MLP neurons of a small language model. Each row is named by its layer, matrix (down: output weights) and neuron, and shows model dimensions 0-169. Each number is 128 + 32 x the weight over its row's rms, rounded and kept within 0 to 255. Numbers have three digits each.
After each neuron's rows is what it responds to, as a language model described it from the Wikipedia text at the highest values.

L11.down1486:191091121160143125192086086128080170150146150133180168165137129059150129129202126117081168142151157133092137142172058066113103129135066105128124156237074116080109158114152132150158135112123090149141101192149100105115091131149118104129118161167140138157114142105128164129158184143146129132079100126084178130078116070105100124164118165142139185157137137124103111100059099122103112118196168147115146097111144081186084169156131098128152097176117152144119132139147140073158119146125137160169120138161062142113155115
Responds to: Start of multi-word names

L11.down485:159138130159138102150187145083184159125142152115164041172135147116167122126084171154089165105145153082146071122110144144121097144171180103217132137200131113132111111143154147102148140086122093084136109180109135133143132109161159163130156164133093137167170171169127183182046111130102058164149110080099112053176133160163123177162132108158167064153138073095183117137095140169107099129064154166117147166136138092115125082162133097143111122115100053126158131149114145153114117158160110054101155092132149141100205138
Responds to: Role or distinction predicate

L11.down2604:120119160136148098121151098140138151140127187060057174170172112143157110085129140146107143118108127153185122151166153127081135103114109146143112081132159173108145175135111121159158128103192126173062050112134179155147069137196135131130083113110115107117122156154212133174089094139174200112115142150130079065111145093065102157181149125174175178131100136107137164111133130119092155063153155165145125098152161174122127111157152132167122119136117158083149193152090190136098185179136156078169101109171077076153083087
Responds to: Proper-name pieces in lists and tables

L5.down1012:152143140098110186152063094172153125153144139131067070159149140070132137141130102083123137130068085125160062138039110138137111181099189104151101129157141109091167136144086145130102124162147103069107133101129079158167090194153101100166134144094091073112127108142107157108138118104122167099175148121144147114083166168100150146152135230151124108121121098139136138159102158103162136095126128118093128067159137122174132106077091100104138139100135091095106111145114112082114140137154136132180104127103132139109153091
Responds to: Role nouns after copulas

L6.down1463:158158149102122120122143144134085105166206135189153125127064125092109141129156142081126084194150095137156127161112132135114175131070116111113052093105096106103130122128117096198133118102129138076164123181101140081107120136141099083128141141146160170113121066156099118130085100095110112125145145167098115134139107075162180134161145165126162160126166096117148120139138160169117108091104074124091107138148146104108131190143124085160164144149095135129130092090050160099149111085098130153057117126089132123135101130
Responds to: Numeric separators in tables

L5.down2964:124128114198104107177104098071120154103149120091104097150084109133089144109157071150124137113168174142111070110150117172110143155177121181104176108137120149077187105157132097178124118125135089112180120179072121106146087148103089147146131126170137109121120094166163144131152100134106109132174087077148160163136093105098125090114145161196124092113099095125154148230119091124158111089130090145058088161152177134138147126095124111153116135164210092137113163156120125109102144105127100132190149097089147100085164103
Responds to: Range and list connectors

L6.down218:131124141152176083112150114131116140121112109093113080107146164109147133187118122130103134077175163143200161170111099208141109173162148130168133120147179165152120128141143110101128096149095138080154078092117108120042106088164148119086100191133122154152163190158073101106030080117061143119128137141114117190114106138171119146119106140110147143061193161080130076155109137144080089160149138173116105130108159072166139122094137100193107127134090139132107105068108096177129099145123099096104107100157133138128135122
Responds to: Proper name starts

L6.down1774:107138138128182119135145065104184104164192145141110115135167084141194234134165111104045075150114203120111158159109118105161141116184163085154103145135145183081142137080084139167091187122132070172136087102128129152159106119144062127080194067146138119115074144099161077120118146128081119112086128137142090136138139128104133140157103131130181169155181155115102075100110095101080130143115112101115116124202156124118102109145112120115109134172097128153135128201137139118098170152103123073175104175112153151194090087
Responds to: United States continuation